Part of a small language model's weights.
Size: 15 layers, width 192, 6 heads of 32, 10.4M parameters.
Architecture: RMSNorm before each block, rotary positions, biases, tied embeddings, normalized queries and keys.
MLP neurons of a small language model. Each row is named by its layer, matrix (gate and up: input weights) and neuron, and shows model dimensions 0-191. Each number is 500 + 40 x the weight over its row's rms, rounded and kept within 0 to 999. Numbers have three digits each. A neuron's up and down rows have the sign that makes its largest values positive.
After each neuron's rows, "fires on" lists the tokens most often at its 100 highest values on Wikipedia text that the model never trained on.

L4.gate197:521435560517486524509484459447538528497445521497463579514465506537478484535489408557525433490528441527509529556534470480473445430491393534570520477516488568499525503528472425540479528533590531500485502515601535548532466541550462446494555537471512460445527522498471516568484534511493499437596556475514505515485552498514549442519518545486546434532547486527484460483472563488530478491505477512555457452438471554552451487535447453518506521494549474462483426504520534483424525439475465454473493522461427458517497515477480511455511550541481495568386425517559493473469516491484498495
L4.up197:545465495436566446539505503486411507447459516478512477509569502549471464478458472542483450533530469604481514496476406437508560502466533501574473466552490498469506473484439508465461534458521531455484451462516568492520526493460415525522530511488488548508486554550492485519565524495510535450528432483495416495530535520457514528498485530489526533459471525584533551511430555436495472491543518511564561503487486539557556506459444498524366527520517448527495536449509477565456546512499443447529471523510525458507556459525512525483484441495570499417510455493427529514521542519591543480
fires on: "2", "1", "on", "5", "ere", "arm"

L3.gate656:460489476557492479582577508470509559576615574475520499485448517521546509417434535427446504504475525496493486449524534463487436553471489454484530478541521540529569537484460480529500497516483563488550550522524563547440494484501439516514461484533437518443472536519477509513487510493570497466487530483560519520492524503517443490471475483539487545485466546473535558440505485469553464505461613495475469515571556489518419583494496494504515572499438496498550462535514432565497501481464482601588516442454529520561482445500505474429498455553507468508497532525503566469452453523467513507
L3.up656:504446441488451485569526540476520499537466449488472373445508580494465605475536519528480420443532492474475466503464470548529492539576500545539442518464491443463511538524445472525562486460498450490465570494505445468516563546499521517489505430486501454475555524533502526506490533500498517503451477507532450491571436460526450470463497548479517496464507514537407510512482454506550499512467552572541483477541520417502537487483588488505442500546536481516418559452555516517555535578432519482530479481581466536504398460494465475505514574550495485536462523480527435530522502480475492491
fires on: "ly", "ively", "ce", "ally", "ing", "-"

L7.gate112:523532444490558462471556489472470505534534574568484549539495495515525501437449464423465520503571423448506469564460491570515537533539490469542530501448488557499521428497577499517546516518557483544560466500528557485491445494521486449505554489497503456533584499499501518485499469567520535558521510512451501487527500524517506527496465581578523461482539434464486481495502435555508476491424455499442484624556536476524519474513450503498513512549498469557520490471563571516499489462488524490480503448532486435523540477511542482469445394575624509524505489513565540526559470517552453502
L7.up112:533521444495536497523470495560481439467470500524518528484510469522464484450399575500484529459519486479536494454498514625467399560515556477499581611522508501548471467533519522592556464453536479472541495497456490458470553548479445458458537533474556509487501494487490474550515537521494562541537489433517470582509463550511497552495537520496500473525518507419476523393508491486523497404514511548445475481534488538489554500492541562494531462519533471558490452496548480473447452497491472462469526525547443480538497434505484437473447491563525498545455502448465508440545402549508470508
fires on: ".", "-", ").", " as", "),"

L7.gate691:499549499515515497493562531499448547541536533521514440609497494502577481432453504501574420502498470465599479430532509547467513552521491529500490538483512553466492508462463452542565547432486473540555480496531500488479471509513480496541476524482480515506428520539449446397452547578491521568551434537503470535547461488488534429528633471491472482487532492498529490528611442525523492487511500520477463562495468469510440489538535519547554448467465510539480408539502491465435466536500448535523530513526514465491452467471456488462488448523592477440509484507510465473552502490480450467
L7.up691:602483517512521482533483475490543454538471471523532535521480511645517503537500509545531459521504500514501430503482506591420431576491479510508454474516461449536424487482487493434526499485489472505489490441530535471492562489546442481555502506500531512480515451488535474502529426589520517552587511519433488471470469572505526463481526540534463516514490511496525494565548441470531436470472488442507518581427438510515477494486510482459538429536585431454521495462489505483447541535491510503491462399432470476484549537469501427428539474507510459533531508428497536517495430513483510417
fires on: ",", "),", " process", " type", "-"

L12.gate376:496547576553513530591464557445492549491549535575495515470436486518570508498453429518546473459481457574497460461449484495551467474515499536522542552508448564498447538406516517487535477503495515485518487495471542458523421584496462542453500516542456494505554519411500462509488450517463507493417456525492528500537473489459458456470507577471540473454516483477483541497571496539583459535459495478537491523533461499462516486489448546497533556489445487503485537512544581435482537491427472475545514562486492593507496445444504524459466537526561520438603465468499465505488446433468488466
L12.up376:551525513389497495482519433468488534429599492530531519492515479452458506481512466549521396531512513496545453508533469429497506516410470522499478533479482455428465498438496502542507537524458467519504519525477471554556432472497497529545522565499551434460516505487404490580440483454485453466551556574633496522544519522514481517527465426528520535421493463468495466553482464549495505502467488479539547518491512534504405521500515500522565530439456426525504533462501540470563495482492431514488480508425504546484505474529495536445500535532539532546421447490499548505463488457528477533
fires on: " ", "1", " (", "9"

L6.gate125:435525578499497564448539450561463466504519470529514517484553538514491444535485506546476460488573520457551526594545465478475427450556450476499557533548509456504510494499498474506465493549491482442455509577522506480483493475484488476496526471476475576478547546511552556504566576502408467504561524519555544437555571458500466399445499387462444471539522450504447486490435519492471536476436515509500478545454552452500513509577529526479472453496568458462510512503507470515502534472514532464520492502514528447568511425517502504478564531460461537453474438583512487442569502498490518523
L6.up125:438489535491567521431527480510484467379555511461499516435436481450486454475537549512556474492526473594524468452524446448516493422500530491484503432506482470473454490562487508490535503532444476479492529462446562497514586493550479505508498477546456567499531472565486451519527500486493466511536384533512451480460532491512459581431537483521564520435473517446528487525492461446486596467492458491485496550455539512510549468521450497493486510453536536494559548427510464521459581419520406495560501465507488487480531460515445456492502543506515434480541462540480501439507529542504538564
fires on: "1", "ar", "erb", "el", "2", "al"

L2.gate443:480471517535479553509552490500468496518470580504549535473524481476523482503541491503501464485483441442523517533403481451469436448500449458548489458427555487546551520510506408500463504512468483551501442516503517440451496508512456427447593575508488539499477488495519493467504491470495485566471477521547463399471509506492505525503439589468532617559525518485480475441547503469509480483541478563467453419521556470544516534531542554562407472597518538530460479520470530520512518508516504547491514482533439398521491519487539584495449425479493473491523460594507505462526490506543495522
L2.up443:510510524482490516453413504491513438501530487480471534590477432543511499476424475495460526546520470467479451463525470491427446469566437408480450530505508472591605493468486500561427491573411510538506428519517521498471490521494540455510430501516477553534552591493501478479432481543435546505448539473535501497486427543525567422451515460424493487481544515444465420508523534512458429451488480534488435459486520457493505527494488535551491477486433560463520511517512477524526530504499475455441479473498539449569500525546460465479548487573461497439541488532465481456542510492529495494
fires on: "l", "in", " every", " any", "f", "a"

L2.gate614:344539483507450497491535528513495492501516447505531463486492533467476547479545546517534523507503531541457538525477503447446477500462431536522446524541449479469605440444493471535467475467505471445481584511525500589521514477442463461497514491440474513445510537516515546511640532514511566492463557498540494536531498522556488441519494503504474570450464556502527501460484464492512523513426566548505526541519428521447541507529516551506540494516500516458486526546442465525508460504430446536558418506541473496480477490583504500547524587510462476544456535496509516538510441598508453483
L2.up614:500454440497456458485528436511476549560475407548482413541537546524450464509520481486510533522534486530506495492415499484554505550482518517520477500460471501510466554497496464488518479449491465496495513466548428493512575473476480523458485555523459577507586473562448461461490510592456475428558540554480558529503534465501554525439412440475403547453469553470494519445494492470487525509538591468489490515454518472519480476431539440449498536539525489525485551506456528587488496462396507545537488536483467490518464492494505463546451473444428415563500480455543533501534488504525524451
fires on: "ively", "ly", "ions", "io", "ious"

L3.gate713:456539562511455521474544476532473502491453530503514571501511457514495451558579500531435510546565419536528521575516523437509515514537493491455498460419472467448465465464454486424467496592484516518591503476553533437494484473520486534486578495475458498498454489519446514516498510502465448491549488528504508472520528516499571480510499478518567497526554515444458469518446507425484527505494511534457548503444494515645444520527433570462526540461530478472515487445547464454502503487443461484489531517490491512570586520477461460588469456500557511519404503543538496460581461515464444528
L3.up713:518533556432500508516509517494516495509408540524410486504506510515501569568437483474558424459449489477519476501582549441486478555434497470492431459538504455589476509540425503520487531493581508445516508491551518481499516559469435507584463479577558571460501468487508433523518511560418466505479481488496520493531552464582474445543464504552463458489467519503522482537534462481539549460509535503593518481481536550514478492525504525481508538462560528523541559563509489499481517559512503521580509520514538402530437504481481562446458494501514528478568492443469540565484510424453513507
fires on: "8", "7", "9", "1", "5", "4"

L6.gate210:474537433499485479464573489556500507469512521496445557400510528559461483443468537437465459454573424501463447584536487545509527544488522518514516457463493442474487527447464542533530428502510442518505465556532515496520494508491525505556554452561526513433548530534484423516530531493492442523525497507539399509530551448474476480505456508495519492553562478423465487469464492481440521494480564492476500512463475513636451487496436538529484570471498544491554543511542424445457535497425499501527479506509528501539512527483481520459526575461445496474518510550469514422553506504470605520
L6.up210:449551578536447496453505538513561517526454526455472483491527529565461479517497467510447424459550484498512480506617474513499492511489475527450445583532542474508445498462436496511518511475509480494509513496580493406496467549480489559505545479443462488467556489444419365454534546512514492460556529509509441498556521471435509462503479535510565473525527477454444527466531525438430591472477546498563546485466478501562484485495502488457412528523535477528527449493489494458422494474440540458576542525524546511515488517475459568453499508537533525533504519508553544535471441495468569481
fires on: "2", "1", "0", "4", "6"

L2.gate424:543472490496482474492505559543524481541510539470504488473469515507461541580529471493469516482497477546513493565497525491464431517492566542528507563445509591444454487561456516508497523500503583513486526502493518464549424501400474480525571501480481561522442496605582514521513503561487492508509513502469525543536530468466525517582560460527510401434381466512459483426481508516452595497502479482522544471480507519565554490431498464450472528507447488474531572494518434468528492516479464465545417484454474497474544495504505523488569520553529387557508488466438491493539449485494496538
L2.up424:488525511508524501485435518549469501527496537536515526572467491488470560517499445482573508549517514444467489572480556457518510563515501545542497491500523570514506471548501446496446473553453464472517448536458577476460458511459483463560517454500476480495513493482520456486492521458467512495580474475455550490556487444477453508563532540509494389446481536498502515400452470495530546589482421493562540440551471535524578510499483428430521485483530438542504533469576418483478481546521503535510340474440523528519478521479436493473487498487460484489467484448501493488460518418568486497
fires on: " band", "ung", "5", "ets", "?"

L2.gate345:474483545523495410523563430515458515534571495505553413495514487488455481518509520600501501510447516474511480526485478564537482505456500516485473548503574564570451489467397470481499511467471496483551531523484471479541499538504452479419512486530495458459452497446474514558559465425475497486465493518502523470502433485568457473595498508495534570439495515475549502491534473497521562500507474452485529414540520519509463513544521523424497504458521525443446457570438475535524449516440506513510529523480461505488512481537561495554497543441451472595483477535600513445613430521491523520
L2.up345:451533489499487525539518467473519526501456533408473479529494462548409512531504578527482512441524507518541469494491442536500481490458489524512442470549523515545512458495456484563494467527469480473480524565502451539590550490470487523536467512490540507533493438435459523516530386472438508604538477486501395536471489519488460543444514543423463400477472548459460576470483551515522568495477513504433498539520529489433594500525541441478518509434424575552452537465528502616527514420490492459494419500512520494500544488461504522507508490482472493538512473493435489543508484479500491490
fires on: "ations", "up", "ab", "ly", "ally"

L3.gate461:431465478511478467550526483488519429453506435475487410503484600506529566500471555507475477466535412458474457439500491554478448556490480475454524525560391533432548477473478525511544445470504537448456487577439483503438506472407567413514469494469507558481535518523506547502548493512519520580495482538549380543495438471474469474462502432459460443459516472577493507520500528441511478528444523484466514555538532496539514453508516525455515490508518530452526463483441463566494510481438520563498481450511476529492528440518457496519501461490475528561493455437534547526531495540482500538
L3.up461:426542527535461495481505496511492513383550529525457535512517517425581521450569481442467428562498454509478493540451528449511522469542485489478488521489484456463582515517513534521442537538478504502493516441518585533456569471497523531485523468487425525464522521523495444584517480482529483523534489433516568549476537434507545488508534463540570506529527483540430514511519474520465479490552495461547473572469487467520584531522435464510487580592493531486562535455538468588486468579495492526444460546511564539514475551477476526492508446514514473472542448460455499558569448562530499533
fires on: "s", "er", "el", "ers", "al", "road"

L2.gate241:458551513545418486465510503491529469496513427513454542454505524579557480565521471508557453495518494469506466530559477574469536544478544532485464492406501578456484519549496537445490508532518456606481471458491531517550439450503488454465518415516531456548487500424568414496550486500485554532544465533506498473505560479460493509543509547479510542509524539462488584477476485490468456413517479488521509464507548547552482461499518488528498500521541490451520531482505471428472485415520541503488512605433543452525471518562507502536435555473453509527582469514495574503489484532504612523
L2.up241:528392541533487475521457536579507471521548537506454503460501525523556481546540577472496515498422558567479441532545489540477495489482556480473548512516551489508500441503521478449440529508499451517540499480543518487462512524412495499467567573528491432511541478491487526446471558453527489487540461561474558500487514551460472538478527554565508503490478507544505431459493537441481525515560512493518512561481586491477515516556445571477442503536443588553538479483489420523457520522497448455488467531508488484541484532583526456526465482542544420523455511409503413493489479501409431475
fires on: " who", " since", ")===", " injury"

L3.gate699:528570512501468423521519521507534507565509533485520522519479479502438470451495544548502504454447512522572518446458573515530489502548493498520451555489510532452465443516512549554554522472471434393535555537544571418559496513507471538467527512406510601525510496545488474564486469532440492486474480482501469534516476454483494534463552453495486488479454530586494498513516440471506578492489501491490614419457485493523499507440473469522451428534508408517552509520504496540502531571504527516488519471518467502455529516385526437533511446520485475532441488496472525446471554464562536569
L3.up699:539483510444512494495479534476579462484514443472474483501540494449466518484522457465517517448456560538501571472448488453525424489550515548504567479517500469553518484507497503494497564509524586496561572494502475467509533537482614393493494454474477483470575490512500521521563509498492531386468546504478479499516510480567448510509469648464507454542533486514466549563503536520530547501550467514506491422525532470430471558401472497493536509486489545481513506469467446472551522488506501484543514575490480578472517481505467466526473569544478441450457518548523470515496604457497557476
fires on: "-", "ch", "ry", "[", "ed"

L7.gate455:510520505472505605445517481471454501483453473491451496518547511533472493438453519567530490521579457483479541499497526509465500510461502564464463522467562464478506449509556457523489488507534426511439501511450514494487425570483533559532524499518480496479470459467405493488506473558451518517530564425453553514520465449452486442505465491496509550524520551442523531497482523551463496587474492495516553515461421476499443483469461594567441517463437553513496559466454528478460629460449484505483438552506498428521501512516539541513552425562499467521506512575537470494535441425548493535
L7.up455:475510525521516578441457453442499526465593539515427519492568432529466595502432512537489458475521481480433527557484461489516536480470474542470490520458506436505483466466479473519519432585496508474504486490556529537506458503595487570483471518538550445365488474460474558509512445501410496445451541448447549497502457473526468467517507490494498460512494519459567528540527480625484521469455505518520527497534491504462485503518440558548488473477405520440504499485512534498482518476467442540520519497476488482539555442533463483383474515473493577467528491540447502540505478461487476510
fires on: "1", "2", "9", "8", "0", "6"

L7.gate733:459485456490505487479575467502499447504592557492547533527479505534514479518537491506473537552493468493504494485534523527489537458469491466503540628544451531434513420482456429451497475450465538567516456512523512531479521516512505495474518427458448596474564452513516497536537518559572493523433549466487509565479507456478490431515516429483491463522474427533510503528479484535557541542511557497496510424475405506513442507548482490489527493513522499490464480422500449601475484573479472444535486527516507453566494405485451491445499447489532469501523491490626495474516543532571466453
L7.up733:483430567500446549507503462432490491516512520473574513478488463574505442488499452548485513524436523538499532468508474474497526451554510490525482515443553455469487525501509432487546456467437516486514516454483574474449539481429466532522525589491431544536487479507466538506475407584472453506471521466455502536544419530508512520500506468454438493542494512519513492525512497471542523561479554391486527523384485491523537529472572539550523476473514569513500518488384539584542499469523521488494503502430533437445520414553418434488468497482492526500531491467478549496460446506472538449
fires on: ",", ";", "),", ");", "\","

L12.gate416:541523470508488574595499528461503502503476514530487513477435426540583458450483481503465467428514499526490487494502448460561522473470464445440544551493494552474485493489583509482506492574476460413499482488463492498446527480499428447549529526520494446548491508411444501523510526590502475548479441441507492503589485530484534492494489583429496544519484482471526518472509550477519544536426560461557470528460523517540532456436447566572502506399521488526521521496544514500445404446468570434474525498489468495497476488417452505515504430498443520475536448562513488457490486533510542485
L12.up416:492545562500441482420532495488487524491540493497543518597499536489557521499420490462450445494506523465492477524501520577545521489454512566444426534491497506511529464467493483561482489511498491494573487545477497513517498502476473572528499529535447433460476487507506481579525544493471520527502527517510521450573458518440504494529583517512520491551535505479496546567516469470493501439429481499456459362523519580503447497389473465502482553471481543427497464577511480599490521503472552503460497514519492441511452533545517518463469425523590485442413553474530553537502524565541480470
fires on: "==", "===", "1", "\n", " ", "–"

L4.gate226:475529563551480518487511489480436482532441542475455475537505579489491457548496485562477444518540482516514520487520525496450483430495448531412523427519507455523488505495534469417446500371500506476535519467505405485565445447559450515484494476498455474536482446564532540533448556449539544479578519464492465498529491493500488475508563517505528566496561478568513452408524484470455542499486543466514538520424456557541477517479443557519551464551526439515558545431535469512477493563540457537461508521545533453544495451455466450464552433507451507504513495535505542494519509588525476514
L4.up226:599470495464497453487493506536498539496467518543481546537546578495424459469542488500478488589526471464446465504560449474497506495547590452476463472495520449503468553541561519438502536534484505411521447510488457432498466567543578596541406568431510551512520467494463487546496474472554540530549550468498529452460534587504558492480458457481516537500555518414577506497516487492581478503491525509407537516519520478492438502539480540575494492515520498502472498465508496410483534507500485505479509599510477501521505493505474466484507456454515485523534544545556505488449540562489461439
fires on: " and", " as", " became", " becoming", "id"

L7.gate52:425581522494488505547482465464445506531482495513472497572524499613472498439511476464444504483499531497535466550472513491525487469500465508535518529466470520459460482512504536527443538514469410546556541539568431522550447475526509509531490480483511550527490527520570538388564545472462467486480469471521461425464491487558493484503521427479457463479507527518543454528421538445456467451472493484538487552493543508570530474484457476389461480532524529558511526550504467523485534479486583450469451434426375528502555499469489491477510444517457552492473478525552488476528542592498469537
L7.up52:477501549471415488544563447537512542514451556521487540455494538472522452467505547458505528554530477447551482497477587501491470495526546477473444505489484451488465505553563387507430508488484554520500494554419564496533556528450501452540530509464475546529497536549487479487515493553569484505611489513550488388486525516525528591529558519463513521528426460511544509453529469561492510500610442495496508495520508560526454495460506481504417514505547547551426465488531509429530437517468492536531501456466536523465454436520454471557435471500539502451474503472474534476465508564515481508
fires on: "0", "6", "1", "2", "3", "-"

L6.gate444:497502470524541480492564487475407512472534487484507514490497530558553539550491547495540457456566402611416488550500502557448517586506576570519474471541466509505511481552482470460460494457486492483502474538428509551495464506505484528504504496542498465451491472559481455402534533590474585537530445508518477549506472383447505440469506576523548541539551534465471506500472519470431439527528453516493476515465404515498508470529477503469514530503457563483490535526463469463508489574490478458493427526543530425567519497479487477459461520549531505480520449530487469531491470424503529466
L6.up444:444476560505581470527564513519480554509474539460437478510516468573496481500512457549458392490570515516447536529460519536564573384464425513566498578594487501505466469486466499472536441485500530424521530536468531486494504408514498540472532473448459520503496545479483483489559498581490544473516521517491505524547459476470540521502501470484564533502471560436564500540489508567550500533502489505491497498460471507534536488443540432564574510526467492542558493448510508538543549461446435402479486548488503512492489505520500506445482475522569531465487558472542517543510428448512555463
fires on: "0", "2", "ign", "est", " War"

L2.gate37:520487494466493508405460504506430513535476515544532542527539518466538575582536461460517552500526445414517458524460531513417494464507463486483501506438574581503485507497531447509518480580506454550520492472485535514529487501492525469518502503487523512506523482472547486432463464455471520497495501522499480482439473514549508493479507588500461506564547503485469477533496488471505432504473471531442438459585501428522451539516512595524521504506469545533527413451510529453570496606568557485477539408453400495573478489514455495481488445564501574497471482515570410472529509495526447476
L2.up37:491537516475475522436442516505432525551524423511597473506493458479524501473476511486449570480512440427480448500463553497534498428439416524506493486512538477497501528513541475454470448500505532520561505529431517495449508513420542439507513563507529470482546555543554476470485529510448486539432528481513512456495458512579507459511464489503452437539563543480463448518544474497478463418453505502478561470497494468518515543460501558580485474460535581488499489429488457473658479544530572526520540424523489503521482466501512519502542481520521440452473490511456449470535514413530502432
fires on: " of", "in", " in", "ol", "l", " Il"

L10.gate499:480536479475559477491541483458490470532568560489555501464550495539603477442481437473565424463543462511480541527474541496512470557445528465579497491523454496536484439535550519485500451553452549456494452500459459474476577479521566457580453553535466529480537422515462495549476568554534471521506446447521462535499461493469566456505519540498495515515519527558481514560530459579531521516535461529534464470474499512395485433537474467469507513508563551479475534497501541465462448461453563478485468522479454474462474561443526545446523509492592501545501429471531502414566478498484494510
L10.up499:491537553481498439473503473532535459513543576489506505473573509526492410521494502490503504509536558519424537502532452492572567459476456562541526487457556519561464460497527474495516509516512472493524491542507488433465426505525468481496419531464606453419445413531431427431485544556518540520446494535502538508532511533522509498500427487503489399510474478496537469497450461469510516529508501514404477495475457497501474503481500436435461566479498529505503515527512531516497519491545540446415497474519435529491508550478506565383554507500532520534526440467549537450611517482468467530
fires on: "1", "8", "9", "3", "2", "5"

L12.gate109:511444439570536510509549520509443548493503535538500465524476534545492458555583477468427527485513487482414512552534490546525565533525571481491453564512493539533471544500520415564500473443527506517544489428532477554476492494457515463479475501477463474548436449517524502572470515510517520495544472528501518510527466498499596507485579560541456501532597453551472481540497437490476555478543574467517544544463477520498464457489468520528517458595464490464525474430484450449530573526554523497483473526546528493451571500554493474489486484535533515537513473421497585538563423543446525564
L12.up109:522536573475516462501526484555461504475544492483472526521562543448489513492502475477474501506559490467559506438518531574501469534527482484504564480505528512483481460427500413513519500510413490492510539522495474477560463472535503521489480544451544526489553519571476496465460412505419531455501470475555540496486528569554458551545487502593523427485535549494569524521507488476555433520450558453478459436465354422441496556471442532441592466470551522467558514435468506575475504490526549492487493501581504546548497498538433432507516531442517489522512524492487509476488473537492466479
fires on: " as", " was", " became", " As"

L7.gate129:524499586470551568477528501454412489582469527532541534520513516495539524446535465454537478554544478560474489538486521513523543525513467428519472509504510508475443465515503502446463487492531462493581521516487527542510509498532505474498478453482501465463476395518548513514513520547523583480439448434464472454533469485481454483528465568500513499520492570557525491506476489482495459493413472536524515493498528511505459525484450503439561517540594512503573594537547480614456530432508522496463454477513470596585507531504477415444556510550526546618489493519555498481493470524503498559
L7.up129:583466513524491465515506504525500484570493525464473466519489488445540525484502498474508475552532505522441533487519499510513573500580456523583446514489560470468546457516452564479457497475513543571548480479509450471500490504524475454530498471494499488473481511422623514543476495507520462506489486547454468484511463494593530418525488493530519472505451558555465520551487476508465483505484476567451414475510473494469459563414523473468538462497552490551522534555467554528489551503458587437404520517461385541446542542528505574452490525569523543567472505524588447444469519497487536524
fires on: "9", "1", "8", "6", "0"

L3.gate592:543478541514499430504533438440498450503507458536513457553505441505488513579553533487495446501594532575538496531498494394502399519518476492508509598441498432441448512461495448517497475491510492535535499461558494450507485444430489543492591477449535446466467429538484485484489582504465512526500441489448527456500501556533521479511451443517532549485495523462533442486482541546499461462521553544506429517522500476514461501518475495473558559516500490528533543504448533498411529481484527536468479514425443515571505433372500505544518531505420547510551541510515478497561499466501500509
L3.up592:491535485468445469530500562503550481549521511513476519600537557539477509461468491496496546538507520536455511541468544449503506500403503459548489534523531501483538541479529488550565466476502489474533449516551455406599519470556517553543445504500563593465474504410527427533495484469564442528476448527549499473533522496518435494518535520470573499528488512519463523416554459527588579509474479460583470425508463526490491552523497493513472480509519539492403501468483482515480530499572469470545462493518432543433506497516539461593488513487555574526441483476521521508543472480561524526
fires on: "0", "4", "7", "5", "2"

L3.gate747:538438544520534511476514583535484500516533479442520471541468475484490505525534452471448553450468500543504482489453446533484493524601531495562508548505539440500453517398469495488525533418512557474440454530541495518492480457473468502546467510400473464410505477509463471576466539531581467471496539505450461512566483529488528431472568550464493504581447461492516566493505548441452477531535491515503550488546554490500444526516454550494476503534487496558460460510537520498541529562547535418528522428454426489451473518490586443527517534525505498606503486485464543438494522467477511543
L3.up747:468514439465456450503518488425481573566532492452495478409494479445501507471494524477478562472446459443498487508481461509466430432459518496501461495545543470484482528502432593486468546596444509499507548519461510544519526543445540447574450483472512522444430462464500510382489494463489525481538535507610512513494505511525583484530509438495479483468566494598535478517520543550388529510465464508526488530467541452451476573470558483445535450497509558464459472467484554520451525470537508550537514425512482475488550514468523461497478501430450462498497515468471515526517499489457511440
fires on: "ous", ".", "ed", "ation", " of"

L10.gate461:530536478478489460576487507473521520562520485494540489524494539572510533510504483497521449533544539438505464512428568523386510452447503528498453561391535527514483527509496469514456533446507529459424530518499523461555475490488472485540570515526473539486457484511521493493560497546439500497516564472430458583500473546520515483485505461494371562537528506552489484511491535494504467447465515404483487481478519466486547485502544566486514489540485542521529504496518526471516526494454483433530462549469541448474582482525496457491487525557466486489581485421448487456447429350493473448
L10.up461:519436519520480456495487446549471499610520451523567472338559501528571464491496514517420487536498500562494412531474579544385507536500451479538473462481521414522528453485471462555503479463500460455479480435550501463551555497501545538495501521460492502498503532511510544549508529594430539549525505462548504511543471532505440539478555514549467446511498457545482425515500532502468495486483468509405466554494486494537496455526508473485475436540509513500577480439506474487523519450514481505509477554537479430538529521460488506444505457464564504531525520490418525542529466505510471473
fires on: ",", "-", "\","

L3.gate446:463512508482497510475505479509561462466510536433540514495577572468521544517414536491489408581479529513504438435433446579515461482546476481458474480510443543487497471447472526554574571515456459461458532483556509419548494528575480478500498483514523474519543479530527452521494433501511481489564483475440463557493537492502412515549539515462426514448483428597542489535476549532545492508499454468489509525520551515500484516496482503499485468547539500520462514524505449432492515518542584535411539494421464503429560459451495471541550534505490484504457475544476536592426453514485510533
L3.up446:523493503484450496501561434544507488435529489509503483524500569454442487430511565450532506490485527566482423543489489437460490482555536590536489465513521442535480450600532463416545484519565533477452534458553472492462536430473467426486585500474578494515520557444565479536543503434506481472491438518519528533441527517444498468505438591530528413524521479533516537513481541482502505545505540520540484471496475493483512564488538536441527486472460444456525459539508524472498525407484504507530507554545515555515513478490525566536419534460529422444466545500524560545511537483464466478
fires on: " |", ";", "-", "ch", "."

L6.gate684:437455479465490552471472417561458553465516437501516583457454503520522497513418470506553506551494482545529480480497546460496510546488470515458521465553489508478532503493524448531522443529509425501496501571500513521540514487507473437507562377455502494533520502502550473479533458543491470472510507443478408516565434514469518474473470481457513499518639483469563496514461542497520515522373449486569521556535442495522568490504486443449503524486495484501473503468523541478524563501435537493520560492502428490494472479555418484479530491472484442459475415586548467520504502572483542517
L6.up684:496554488504498472492490527514528486434521520493474586522446480487473514516469520491509522574473526557517507442529502481535557497518444496512456530488511510514536503478509456565541521491524480530451491493535540502520435535487513532504529415540460547524491490512423434444440508463483554462434533456444436573477471473484502510437547511499584483578522482465462432439570542533544483533518464514507559527468500465522524553510485535535465597463479387484479501490456473411464546435565529508506453468450483486469492576554464561374486499437467431501504458519466446515518461562531454513
fires on: " def", " col", "arm", "ou", " real", " expl"

L12.gate395:456568461514526449504554568515493542536502428419469520473504566548567490492485529495437535489504533533511502501541542477457544530425516514538521534463565455496548492460583508517514512478543491521494466567515478542566466530508490565460462500573475497480550436512496470523453436516455596540506493499506446508513498528479479549477499504425445534514480511505484501456511559479440523530486595434487542460499452481519486509484489494471524522494555574469520460384466526459559580520427511539495429534479510472556515437491507482558483454508559550463445521490504566402540472498541548433
L12.up395:569538448457506431479449472542452525502507380468453558535579513504495444560489463450496447489471468463455519532488429492474471475522478510461530481544462485518537520470504530572444495544496487537524455476472447438479457555473524474463423536469483530437561561496455522490470416493453508500599522514440500395528477504494524523440503469523422453484531546547511554479489537474565489460488502485481472469489462465499547516552526489446455425525489558540490547521437416488472555559525512477532462570479473556481486489508493526601542426527470486474473505502473453451489503507465514532
fires on: " C", " B", " A"

L11.gate607:476540520509596453461510458500460497540518515514507513537497535495509482519464484419565467535425499355475475543496482493508504504524473534531514515529477593559513516459519503481505494495479442508446480531508495545529540457483553577453403479535450475539533470469477563578533517484547538535531518392468421492490528491532579576526504492437546432498485485505458484509433560459514456522550568536440481511535434511532491484490489503464548603496537567554458511435493471452487474517523507515528413448524521514553477511456560465554502540493497459488452485500513539547497469465515477552
L11.up607:586546465561490468422479494516475515459539502598483507562531463470582521536511538460474486474405498564516475433488439460476508497498577525456485551524476515453533499436465501500480510522546523517452449509519466535458472482483519538502493502430571525536455546454543465459460440467614469543483467488505517508541491388476483439529493555474553421442498567471461493522544487565545494512495499472515477467532468515518567480533528491460458483491527502533552537476421487445448456524447523507556409503491427504516475453539498577472468432551541509510551473497491532537522458518519529529
fires on: " A", " In", " C", " Ann"